{
  "qk_norm": true,
  "init_std_down": 0.0,
  "batch_tokens": [32768, 65536, 98304]
}
MLP neurons of a small language model. Each row is named by its layer, matrix (gate and up: input weights; down: output weights) and neuron, and shows model dimensions 48-143. Each number is 500 + 50 x the weight over its row's rms, rounded and kept within 0 to 999. Numbers have three digits each. A neuron's up and down rows have the sign that makes its largest values positive.
After each neuron's rows, "fires before" lists the tokens most often just after its 100 highest values on Wikipedia text that the model never trained on; "fires on" lists the tokens most often at its 100 highest values on Wikipedia text that the model never trained on.

L13.gate847:521469520521530449445530551586525602482491442467450412553485453421516476458487488439447526533528547416495561559502508529514530538505435450516497470477536500410427551504565488536614435416511583474538589489515558481536543534496521581520518462436434513500574405548556509468423538521477517428
L13.up847:459439468565562510470511515437490386610508427487521482494576493436488530544417513497476615431520495454526508505452479456569487372472519516495479477482523510489467543440459438603448530462446529543481488539557612452602616520478550449555527452396510510535423463499536443502515506477454463491
L13.down847:588421475552463470514452445396565488462470532384444432468492507533526428489511493517526533482522386494473496467487525514496529498466472542552479588523549486428497494501538448488528495529522510531526510516552525473488490510465524546485498430443498518513456532511464491507430470474493590558
fires before: "-", "0", " Roch", "1"
fires on: "1", "0", " ", "2", "-", "3"

L13.gate517:466489488495583537490464395558449442498492543377448484509473597460491486488494424539468529363413551467560458500506538523527491482430542573445503443492470544492541503507535606530513453561461454462428489524510529534561444581588514498517445400512492569410529584500570408617513550486513568414
L13.up517:468472547466513501509507452532470525501564532472511498494448503480557548453534511552404537395433563429612526536489556551485468511435483602419475474490504546555576506474572593467527496589518460507528529466448502554550582557595516520556461451619528494510478501586574397451544506535459535446
L13.down517:436443434571546529504486512594488494472536513603520518493487510518501472488484498515484542380558625435584541495529585559489521402459533507452558543496428574530529533622591543550409476556478471492470462575554619549530572482529486534595410489503472591512600485552569426526517484498508446437
fires before: "1", "2", "3", " September", "9", " November"
fires on: " ", "1", "2", "3", "9", " the"

L13.gate972:402531574460484501415484554515582569522568488387613549520566544477463506542486458473496537496425452443494501578492523517557498558473424473532458558439459532431446554414485531465557479494528520466553531580455482596511469528496441440540517503471568538485491540509447494513516572499536517535
L13.up972:547451463514449512532517463538425480479516535421438567494437557435629494557450591520461467523381567407490516386478543537472503553459507486450518626515527476528516517399482372576457404595502536579492456501492588381497420508553466472444552515516482453459552586453500447457535482457561475611
L13.down972:523452544428482523480414525537543560466468532451463522493469469471512415533445542444475461515573502541499483465534456508575389437481542530576481588513501441451578492384463532448508441480490519498514479390498549590536473503448471490442429502598455503547531554472460488494456655488489486425
fires before: " ", "2", "1", "8", " |"
fires on: " |", " ", "',"

L7.gate26:505422526599485485503536480505559451645455503425505567489445456487440429538492458479588587569551472489459513498526477513529534424397482505462485421543525600536479490550520516506535555522455511528503475511515482517429416471394500419512458569406409486404535492528613466396427492467461538667
L7.up26:517485503455468480495500539498471530510608386439486480482496465546408513369532564475490562565442370447503521464456560491545425490482500509521434548501448477425476450447514515564448505509445535496498483536478434496485488519468538487412465563451455555488483471491568504501512550507430548460
L7.down26:405523443471521563491412398440488463521473463482516597495508548408542458582404578493540430525532448534532537461506498492471446508574552587477438532561541576512486510524407525467499470448478470468514624462544544405465484523558525530505533510476519453464544532528590406545587493457498447538
fires before: "0", "9", " |", ","
fires on: "2", "1", "6", " Game"

L14.gate5:507467583513441533513473545460438501472514563465558503598447481540471577454601540436525492486570594524448564605541467509473444511456434497510460425506492463456543570517615543476518542403566520565508522516474501528497523489453490517460520528525515416518358534481561476496521466528567500536
L14.up5:488462531530478577545529500420576510498565578519491438474534475522474470567455611527434498469475482551535461466493525453441516494556488437461517482524533528459535413481461538534571538477407480450466533453542402427481520439477485467480534487535387521540596493396476455465482506424503536434
L14.down5:412571501469479477524520518486540488549569533502480477516461503512517554491533538540463499459479493518505502439451484536557428504489464465522512488569544463440528504470600554499527490474448532521541479406551383541405464413407525471491500434491429495582510542502564439423499480510537473426
fires before: "7", "8", "5", "6", "9", "4"
fires on: "9", "8", "1"

L9.gate892:484533493501603513541453502529528547479486606520456513505517492528526439480566501525465509542471515475464543508435475510436535488433557547418446545455487434471475505455446447431500425485532542462553523534444505438491482493587514529518553407418498436512446552540553449514497533559529553526
L9.up892:415525506447533589542412542519572539568478445580529457545473534458497477580469510501579496499460495477526430539485568492513464482539500482539424638464434566540511530522555455487460414538507507541473552463423497438478497477539515536509546506485487596481568564617467394486498532497454555417
L9.down892:521439511433535419582629517447494523499529388467576469533435506511478580511561609537492460591469517469441454521477508565537547505518462511469488549504560426539474499455556430430452477558472532518524467486518501442512560443479421467447488443462608429526531451508543499485498527511463456518
fires before: "===", "==", "-", "R", "B", "|"
fires on: "\n\n", ")\n\n", " |\n\n"

L11.gate365:562590500520470466462509467529441502448552522537502582492473473443493510475399444467568459496455457531487567520576508513444433512574444504555542479457488406470521570508496555447540537534504413541511385472488495546460479458371457502524489569463527563408467520437537503486513487446498490459
L11.up365:429448482508506503485547617501441444457442542539494546531469416520531567517434499517545533500527436433539494514526474581387449458583466532586500517336544464554426473501503503445424519521645441513577534554514558481453605500453349541420426473472500484383484381481522523522528489449410524539
L11.down365:556592514536484610465535377493569383538525502493625489489478468468463529510639408438500488480453480534530527453468395425498383428553480556582472453545529451443585535470552456557579511426512528596503496517513515461470516417475449396475542516438427510518475565553485493455575501444426478478
fires before: " ", " |\n"
fires on: " |", " "

L11.gate57:492589465558484498387489470604474469421532505496453499470455509448451449532544597464463495473499514495535508444551545442440444502539458515565530482344457390471530562518530507476497536498548492456491496536521472473521566581506474487455470455434546537408536531549518517551444458506507504470
L11.up57:499416506545463494529528518531496510495528584496512456451501452588438475505543475480543520425476470508453456544503521612460515491505495508527528513469506482532580414546503485480494477507603473454585560485452494508507574440494463466515510509516576496471517556451587470520490498604452522515
L11.down57:517524474438558547568558424396503509509441541533571516489477453534534492458552411469511494462502433496520520520476460494489503451516466600522505462485528459418433461456577510540437523442477553575469453475465428499462573481499462437549453542467522494493411547468489494516547426451382472546
fires before: " ", " Capital", "0", " |\n\n", "–"
fires on: " |", " ", "0"

L13.gate74:466428550539499517505443451536462455562510520489587486529582538497435558456503609492479477469459457395506496455428506502532439475521467487483421543478500458386613553579390469511534506435494496535482579472478378524513546455496610446514444412485468515477475451534605432502536496441510401492
L13.up74:487493519561395534569416530531549541505521578533443421524602474629531484491564462477467454526490525528439406551571515610585480577448493551495418503461507514447492362500423425607543487467554504434497590508399595514477442476466501475478538572463447453468523496569529491484497424504511534444
L13.down74:519490625448422513563513470558523442458555533581571403489494439480513487555559546508551519508474491618471468469594487467510526533444558477523491520534554581481440514458483444438490513478514442504486469521503590555471493434444495608480467538505634545421528474516396547494584560491508518461
fires before: "9", "0", "8", "5", "2"
fires on: "0", "9", "1", "2", "8", "ign"

L14.gate849:582519462437500470477490535473437541576552428486465459520532593430570487504516519457446427520449566388416494573425449461482547540501473468577478507552532458489447565520497645505548555529497504425472539429504389494497439568457448496437365603564509543483490414518524519375460478462515515429
L14.up849:519448470475467489440450530479502547462528464508587479545563535554561575449459596540552406496417537473453459468539486535486535498374480431458550472497485493480479564430423526541599518467476573466569468514468460495544509449493420537491580475647478502516468516518454446569457609507436572516
L14.down849:468599534472506424558525469532520496440482540506465512551588608542522542529532549485541523410536492526505527593421435472481469558482493530551555552470497569556486534428526500444526348495461387474581505501601435562412504503519469531447503444545491551518480453610494466487488419488399532427
fires before: "7", "8", "6", "5"
fires on: "9", "8"

L14.gate126:483500515490484566519454512580533503498457586472485503499524577389450443501539552452472521471404520415460577503430512571533391531515476459479433549415377470526588509520499601431582566502526510496492450545462448517570453631552475488442476469489501494511498496510515483542478519521458498503
L14.up126:513483523508472578467559538488526460438423504439455488438584515502507404551481413414572546442413515554528470374468533471545482481511524563476537499542420502482514473511508464542517448454454501466513465521525536479550390423531529501571451520513501519550545472476469539585402480693478540580
L14.down126:416497526416510557523486588518415474397451543415418496532476496542486482558491515473541542426490442525547510530510450507529432494504548541421508480441415573528555456413444496459529425471461558441471522504466578428441477536551451502512439466507510472516501491488539546514534476590485481463
fires before: ",", "1", "7", "4", "6", "2"
fires on: " ", "1", "2", "5", "6", "9"

L9.gate442:430487507561429482458575451527492461542543561510422552456500538468571490602445569513593492392494592512562490469504557542413558460518432523562518553564447507566493514488481643502584483559529457436544386548494615498526486579466518497488502537516483506484515470523527573518433486503488495587
L9.up442:476569464469478470463552508623442440528505548475533449477478421559460459504498520508435471565453386477541501508570533477414499482615445512524596590384458468494564536509569536481583513516475569576643459484494485518535598467401446462485501503502505491520460503464491547479510531522410450516
L9.down442:539429524545586492451553506469408511458491537489511454482540515482605581528467541576546524481508558490509482477592576491414500491507497556468544438517536539402511480558548476529508416454534499423528428484449548416427525471578496540489494489446593471567538469456562488452383456433521572614
fires before: " ", " |", "6", " |\n", "–", ","
fires on: " |", " ", "4", "6", "1", "3"

L6.gate86:457476459473447417525461429545550457562431471430428503430488513482476392532556475470546567417582587479527475365534543500450560503503576457557536534441489459520402454468556452467480451498480486491579506537387506512515469405443487527568482526527529537459542595561488569539458580526443611561
L6.up86:450465469478452522540387594455486505478502453516519518577608409376476579367577511510478486590478558515497470484509516475538507484544576481493502539508487472470522551558583489519559601476503559497496479518510435533479558528528479488556470450384454446545472533571454521510506532554543439428
L6.down86:434467480476380502519381588585469476598509484502536478535512537469434623522493506506584512474412591475537443471540544484565542529529472593501468628445518466454471464493445482476586521415511610404491442501526526469533511452529538485496570498501537448493515506460490462545533559567471485453
fires before: " |", "0", "8", ")\n", ".", " |\n"
fires on: "3", "2", " Votes", "7", "5", "6"

L13.gate4:439442519482533484523488506533577528501482441418519609434436414437528428508590559506552479529556482498527442431515527623380484418490574515564497499406418483532440528457466395437440495507525463472487468514529494477447544446442482489477525519467557479455425506505519581461458500457440383523
L13.up4:447548473521481326603536473531559507620435469540431491395466554410410461480548516501524453446501500528410573438519474486457520506563546498552491459548409493453527511434498595486468579443375620564542551519544558534550465527545480447562489482469573542463514498511495521526480453555474510540
L13.down4:432536470511516497526462511483521510467464510495530517440462430522427457503508479481464501514541456488496494476536479551414525486525610543516541527421516523476498492554495488506436489537542463511441479468496491552432448565428423485523517388573597441548478493481475512552518506414510429526
fires before: " |", "\n", ".", "–", ")", " ("
fires on: "7", "6", "5", "8", "2", "4"

L14.gate714:483574404500554509498518491552500488587386496508469531513451588454498516437537528490448465530478530402502486573436507523483514494577561510515532448497565392518463488448553499501456503447472472473492518512513533472456464441526470514530451555539476574544478414600561495551470512583441458526
L14.up714:506532508502504426516426540477367580520494474458478483580479450474504560401458416510498524502487600497399484518539501467518539503509517449452549415569483563417472414560480504498503600455565497462542454466446460551540538483475496508464491511581487501550462480431517536496597537570452658522
L14.down714:572557484409494499573498450506460514516527469554562487471459526566568540444534464545464527525533515434430545570458566406520547510520484477470466511485532491410496429547557563471564469531450492516482529492513488440519518462550466522488577558497590504480485459513520444532567478467547508512
fires before: " |", " "
fires on: ".", "9", " ", "8", "2", " January"

L6.gate170:523422456499508467544482553543498565582527467454456511531366546502462568545509516479512535428497586500493493499495521537546514491514569395443530549522546536542471565537487539464592540483476465492486570486439453484555494432513489534535547458468484441463504615573567460432382485507525479561
L6.up170:468491453405457450578567576480501496572480431481555464592447506419394540486472523480517504497514477479466542451523535434559514485490492454469544525456475458426574494504517480570474462465513568579559499501484415501543584479516507521516460490529503503541466623449457492463561512519507562512
L6.down170:449500488525526476449448481523430540543471458483467559533531507527561577481459521497536513522505574454395452418430553462493421560575495522559465571493503495495512496542578555488605477424583478527499481486415497354571426488471529528499550504460450450483500577433532566417549467563541515520
fires before: " |", " |\n"
fires on: " Votes", "7", "5", " Score", " Pts", "4"

L14.gate475:590521557504560562565526552490484526530431491374588493422484480448501541479465522501536476540491420449539508595497471496597506516441558525545503442505529485499463477452479631499500462590506494480529471639477455518464436600465506476452516529495437491492492476466487538506456575426411522573
L14.up475:517476541477488577479495560523510476465374477504450479439500561580539411525488447617557534444517471611507533521522492511392479528521531544466577506510594451448489568466511492554460486642570466635471512483491553507474496523546455454506496529540457458470559451544540571545562404446495499467
L14.down475:465506580494490570484468592498542521543508509552453490438464445582507472476492516456503423488465477603522601438440473521532469473527523472548443436521526466561598536487498509422593488472458480541523527556508586562562392413483462547397492478474446457458463519645554410478487463481427517400
fires before: "1", "2", "8", "7", "3", " "
fires on: " (", "–", " |"

L10.gate343:470570459489521538485503524470513483422503500503451418521457514532626514508442489616445417463543504444518584466515483516425572392437483547515464424464546419465454502475528507479529564512510525533459552531567555516562369508600590581426433432584509510492459597508444341533508550565404524542
L10.up343:528516452559518440497412547473525434489535605452469519458469474481467508364551372391514435492533483557459466460400525424490473469482443549606497478481461566489478439539616392431439510427547578545486463504535453441461553381514475495542563516580499520534568462515429487460527470551539494460
L10.down343:460524474483470511504524497486450591545415470601455617543485444542496468535490472390539559466467600616432538466526549641488433485549525530422589595495525483519525482461456478555533493571504480512454538470424506444558550527395462492501538496418479487453422382481586485512505496572519597450
fires before: "-"
fires on: "\n", "\n\n", " ("

L13.gate485:497526486488546414494451575580480491502558528505493584412450509585462584515543565553569439460556460382417546493402486494462468463492477500667409502451517426487559622605515439463469507506504548528439445557534522501507587524394489489516464536470561502458569474501565392583555506532492490545
L13.up485:489544597439473476502473450453436472549477494451408527443434493521546558412481539498500426467657490467476395457459408525482559542377499534562414496535436499481503532544541450474506485492570572594496547526534557521556439456422428540494454611457503394457592500589546537493615508507540499531
L13.down485:506462426514449538506441529534488585507494474450578506550414497468554475537533512481519474433618536456537439554555473439495478517445504501526419535559424462574356471458490531521469478548530511538434556547514537487480395505419463435520539531515413456477515537586420590508532437493608465444
fires before: "2", "1", " ", "3", "0", "6"
fires on: " ", " (", " |", "1"

L14.gate203:403583555597496506528507532416529451531469504440547512461479468461492487493620495483479452419434571479468477506464553555487512550548490480503419518407474424392489554444557466415501588504502470497510571533573502512544532585515486514546481468512566485460556467578519493568503466499516523527
L14.up203:474441497564472503463536620450569459507491586467494499428502472450384556498576460606444522546570558510421411498526438492490564525463503417489472497499540431520509433440464459521469548469521485480529520464542483499569486547546467533482613508405487456398470536534537443541457516559504542551
L14.down203:548514467487478435448422522536452473567459596492569486553510555483388466494494512661508481488526470491466516469567418484478560482433507470488440492477562445527489487551572475508472475482446502462421426505478569416476546543504504507438484524474542497504475508476519473505541492475426441590
fires before: "0", "7", "5", "4", "9", "8"
fires on: "1", "7", "6", "2", "5"

L9.gate612:484501548562543526425467441532536497448465497523498544468511476489499572538585508407518546370478508408549501448544596540577476440517519454447560525487466447550401557517538563567495508509576513507511463516444499462516510463506541588526465490495508496476510549493498527470462562503434481582
L9.up612:601544424478481398530561509513437530441520556460461512453545598485489494540480520515502480526565461498443437497518498569485467476471501481568462470486529489459549507555535521461502536502461585568574473486455516429490479464418425546501502521386500521522446483528452535449498510503500569523
L9.down612:515486416490487523468523523500486505440504498541535454477553551551494487563460560495515473430550479521517508552535454494504478412517480470561550445456522493465528505442482529580490474503463522539466490464458524464499426471454506450517522562445402511458419495418545482446555419519502516480
fires before: " ", " the", " |", " |\n"
fires on: " |", " of", " Total"

L10.gate985:494590439508424521511544461533558492484441507485529439514405568598527532544516503517517473500490495514504462486370570469534412499506421465509496470510400498518512519575484512489468479410494448514477507482420530460536534383368556549588480544417449514501564548440598540462544509526605506427
L10.up985:522538501557590559463518509548452515518496495600504480461493421533594466588493503492472535503465505562468557497461438486457465462512592453550538610511484495532501528605591536504440503577575418459464504525378509495476498506514432527540537516504449491501493470487453417495457477391548479555
L10.down985:531570434476439520442602475582493556563576511470508435509607479517453532572504437410530502535473493510414593512501485438495470516483489441491516573462522465456546536510454562535540517458455498440497410503505501529498577513457406478545491555508464547553446480391599538484516503491551455399
fires before: " the", "1", " her"
fires on: " of", " ("

L10.gate3:494517510486511524497449511505519477546486437526588553595486519597460560453534531509472439514530495386455517477406474430376452493526448560507397485479511427494591480463497486453475473498478410476484536500478458525509476433551567483404501481555545528496506469474530488570494530500410490486
L10.up3:537494520466452519492455509481532375530429485491471428462549552492484491499495484417580446481519553446516442453528609506488527447508461475476401519521418434550432472603517503488433532558521466489421509533459491456489450529487467468408471519413461461500510552480584435491549530532418507544
L10.down3:407525487356440463556528459558526514507548535536420479479523509518535408583602514480463521488545498560501396580422496520522544517494554479439523593534507487470510469558587453586452549466523442503500445478542530507543462484477505561490466504447554461510442400527597490450443528452544503470
fires before: "-"
fires on: "\n", "\n\n", " (", ")\n"

L13.gate995:526497545475609541455449409535490489612527490453451437520448532389486539599509498506510449444456492440508483564473518570573462496526484423488465496560525449473626487459456435538564423455523566536561575565496504530432524544473576657435418502535463463517466473518577419457398454426454549479
L13.up995:506426495552482454511492484537497537608547547461500461475563445519451434512448414575440586465561497467541494535453449479466447460522443529495539487489564504545572528474446412456486420528477502440517531563455487531496454465458465496558473509523477626504573527546489511509563463476448580451
L13.down995:521512420417403471531484488511515481540591447467433426472472514470456454464527520572500578480481514484522435483454452467533590497498517505457596491537566467555444440493464558467574516512484529463557512535410601512523504520526529493532473525513448523465597464477476516468459468519373389548
fires before: "1", "2", "9", "3", " |", "7"
fires on: " ", " |", "1", "3"

L11.gate370:475505551583550465430451419474481456499529529480558527603510431490533431407481491446435422539519551501485540441584460468412531490517482546514487552436456471442546470455440465523575552423508375554560471575579535521460552450471499530474510507501526502496424477470545556587439470457586474540
L11.up370:536540508465473486483487418502515504499419517482616406523573441448570588482508607394604423485452477485453489539515539472506478520559441534501470547543528456453449566577446448498489481466491439506444511486510474541515544552493540568514520579512484515502474539511544463560584513416509495501
L11.down370:473492548390622428473528510489480533504549511482608433527516402446584408524428444466454565519439503452619516436522520441467529453582507525551582499530490424427427537536491475486481496393531493528537537468538533510446520399522491473456561548502546558500422540448446517493466571505473439532
fires before: " ", "-"
fires on: "\n", ";", ",", " |", "'\n"

L14.gate667:571486450516501591538515440576457491489496466545438466490527563574550418435481520479516565522552609436495502454479441453466441554546462406476460530520477486526540447520502473574601443498521526537470526466500403466405470432488518515575482543586469479505446545505550429440564476569510483480
L14.up667:580559517460494530473484513462492467537551402484463457577369454560419591573470568488502488484564531555493506594521505392475498528520451464470514522505437436510489515546514543467491454564472528572521541489448487523460501569426439436463514633505543557492488455495599510529493493607515530525
L14.down667:457546504519471452465527488492563471479539479503503422513458457532529489673499582459473510595528565410474475462440583480541434466447564525568470605497464536445548565551542509451488494443530474499456610649531507542509560452390473514475499479518428474408519512534401446543550484486515484539
fires before: "2", "1", "3", "4", " |", "7"
fires on: "1", " ", "0", "3"

L11.gate556:539420541485521504406462520509506469532467476570564512579471480442481365501523469513518496490416562406496594463552487530440477507640423507491476587463567428530588551481509595508570525459520557566446498580531451539532510456496507539507437450467511499438461468468500407534446528491436607493
L11.up556:511371482495569488541482583478502548560519534412493443548467483386568496550458503520516506552543498573465508546526416555430515465518445480425462437577530483476454457383482479423521510424488516560465500529640527482516472531500433587507507466468538453471493482485428474498409501440531499463
L11.down556:498520508446531497556564530421529580518514580461508448467483518536595546478581564543455504502647478560507546558456446517502532429478450434485478444568435540431471520433402483465531506459406509536505417548539526484481461591524465531442536439520499482608458479495404564568465480508502375447
fires before: " ", "1", "2", "0", "9", "8"
fires on: ",", " ", "1", "9", " (", ".,"

L14.gate476:420545518406502502493501651525519580524472547463531615441425473496559433570563564434479498499463579435440565469444474553472433512444506492573545465514553445405561513511526456469463487580519432466518492516469545552436510444455455523467535606509607541413565480466473495613497448539486476581
L14.up476:404478468380468510513493459507514499463499470550459557457470495480479561533470545468490489578606494534487554406522504546435529493438503475488567479485413463402481562381489414491557497529455499502532487492489594582439442435468457532507520573570543579455506487529510424529498491472554566524
L14.down476:536543548518503449469416470490559478515422525547567569395491527535491512540384493448566502564527447473487513487436466432464441521541525468582401456429462529573370488588503503479431547486534591442484469541516418548545468510500530536531434479452476509467527508521545549528450511560534558490
fires before: " |", "',", ".", " |\n", " m", " in"
fires on: "9", "7", "8", "6", " ", "2"

L10.gate821:565514528447525533550490502521496486493395439463513465587642486531558457499573536565545428475517523473574491561476477521499481510425545554416432446479467476449435426527543561643537525514440541525373507498468509542562473474497538446500473391496484477512462651556651443511500512563447525525
L10.up821:553380471532496489493475459489557545502507464415527490480541453614524545446463484512505510474483454508512465489540516599398540547479502384493555555565400534403433407506526479490536539405618494487448472460576454509488468462431467480479579465484566472499521561539512606519532503460519468478
L10.down821:571506513580491474482551456448404486436569504565386513441443455590434451538523451506485602522511467493463476598547546535555510426502563479480505509509508461526441463489508511489467563485465407581498439503444526509523472490450489521551546466503453398525490461520456467595454468445459566471
fires before: "2", "1", "3", "4", " the", "8"
fires on: " ", " at", "1", "–"

L10.gate934:512458555569545538418361541533511480453459550490428468451526647480411541461479571430577438512502563421464511546469504538586443499511477491599447479429492456529436500532528401573462447416487526535492476499531445547502565490514571515517494531425545482432521517490602451479503507583505549452
L10.up934:487579461509502462566487522544581489453542514543436518541472372571517531524431484474510489495426447535515520467515558454493489604525562517458432569493441480544423441507576541547515454434523575499560547434469488506438524570512506503500488474408464549458509529595477557510463509460486538450
L10.down934:523482488463566432402586492454539538437558487462570493494541435469556480573592524473536489531433454410534466541439509475561514501515606421497484487538514527594438495542496536494490500442626507514526443570492587439435423497529549507503510609518503427486472449537493456565586448493517548446
fires before: "0", ".", "2", "9", "3", "8"
fires on: "0", "9", "2", "4", "1", "3"

L13.gate196:510455552501491491517351512505463512520549510516492499542607492485516435473436447522490521431514496394441622471494521476399504524568520533544493463473452493549584551454493534541551612457488581550457489498534418510535473443545534542572475399515336551470479509589480524464563531465460522472
L13.up196:565573486555480465492497418575598509525467498455445600515558480507521444555589416531536589482552480535382499429505483489480496487535554480514465493539450565480507452524502503522565525537490464423552473477467565438449456445528476516487545579486388525462464543512497520481484451566405494456
L13.down196:479442595515552473470514554473489490574482466485546442475434531484515492414491553471441556490529609508504434470590557477619596528471473404531492445487485514402553452534465459505489524469502590474480417497531485515550469443563522478505534427512563414506452482452558567505499527450467535492
fires before: "0", "9", "2", "8", "1", "6"
fires on: "2", "1", " ", "9"

L11.gate152:436494445568502527464381510509520483492452507442454585479485465487530500496508592488554433439463573584533554485479390461508466490503467526480524453457475492529477527490474493468479519522554515593508483477606437511524556538499440470520483489489557507415588500430569510574365439493452486557
L11.up152:572548528517517521499551563594507480525528529459465510453515478565478357540510539555532587572495405492503470527474529506541488423616390552566614522417554409555505467486464501484490462589575410433614478547496484494453504547456438483465490454468474522384544486506413527440465432458442554515
L11.down152:415452572523599491426470482480483480490561454488563575470466419447506573485552498500548570503535497514603517513534469317515544486477511590513372506445552456428472518514549433544481514487545508515490552523454508532514524587498520524421449502461598476546482424526535503489544551457543514568
fires before: " ", ".", "0", " .", " −"
fires on: " |", " ", "0"

L13.gate853:450453525541512538528564532470489382580562421457595466508599518512440518397410464522482556471445476332520471479483470439482422462437382513483355478559444520425524571481411552600503510504519376598518541567438464521419556502467488487523468551456449498502430450474611488539501507416473560513
L13.up853:397436522563466534494489494521478439461515585576470509527649536542570517519473538498505553458471508467550471529520538568516465479473456569420406458460541529408477540470536529537493438493620467567537561471528504400413452594514449473532546542377495483503485443492581489493416584553603417490
L13.down853:537498562514477541544517567549523522436554541536520420467443524495482473566511518560552517562544605498441436621567529522559531603512471556487486482466550488576530502514463495495436432488479559468414514508470516444543424483483529487554521574576558567416567472539424523411464493475472432424
fires before: "0", "8", "9", "1", "2", "5"
fires on: "–", "0", "9", "1", "8", "2"

L9.gate78:463485517412498506425500453488451430397522558529530508495505610596515548457484426443501444497450506491487492510335410451512520478442525500505447581464476506427480531436443515471508523460494526416400498489505482493611534440488543477491498461451537477470485432532433462548600524598518462603
L9.up78:427539450516502429481448476480561497455414483440510512497520655489482462485452534479557515576407576504523429504526603503529454515501490539557475580531496542506503412463576431488486472462469521445618517512548510398579518394540465468412494483500530479502538468499467468514607521473515487512
L9.down78:484485597501539469421537486489447533464576513528450517467523528519513517576545508450417575529444482552418467483538466472570414544538519592500461613558510557419604573525530497386533492525533544486477458465382563471555520528491525539519526449553386548511485493525399407510516478478528565569
fires before: " |", "-", " ", ".", "|", "2"
fires on: ")", "\n", "5", ":"

L4.gate451:531542473527537458450531505618534531517457535519543420488488405549492430504391549417443527509457511540443476507457448514479525523458542498489445521577454445477451519539498568538461517465564463476401530602466463456445613451417530479460460467501424516488530536580457513576446377467586463491
L4.up451:471538510473472509468544498584543525453533533588492453487441485479459491490525628510515568491422446445418495430467570541469508465484562463416453456444553498497453492528484500543431535565517486420511468548376406488426516442468474438387464526580447563543486631554502570548515376433563514539
L4.down451:464549481552473504488512527530455495453548492532415476498465356533526528535406517460428486564499574529505477541540412595549507487531482489533465517577429446484525492527475561514482460476453566384460466493497563417491524579441476547430514479489466459576487427499489561538453470490525466506
fires before: " as", " in", " on", " at", " for"
fires on: " served", " work", " worked", " competed", " working"

L9.gate281:464586551509570518475445519538549608392501515457492504466381556561485513539539543429607495509584522470450504475477512512459429499573506458519523477402509491542459572523502414459471457529552529621554493531424586490490526516387442446480477485501438535457505441570524591502491405532530528470
L9.up281:451589555545422482525562554496495436588472499455459509428440545489445396454556615534546536462520421431454405512497464509471450476540465493496563530429460428543538492528531478488478460505521478502581463443477437547590499481452527521467503570496495529424504439472525539500549532480507433545
L9.down281:558527539584475469458461516518538512449507529480523477422516528463466382493494565485503533497407509480459466522608456428523450480519457424459532380558513462511581558463583462471412385478437479484472549534586480655568425479439480487447569483493474531417516475499587559484505459497477464530
fires before: " ", " |", " —", "3", " Qualification"
fires on: " |", "1", "3", "2", "7"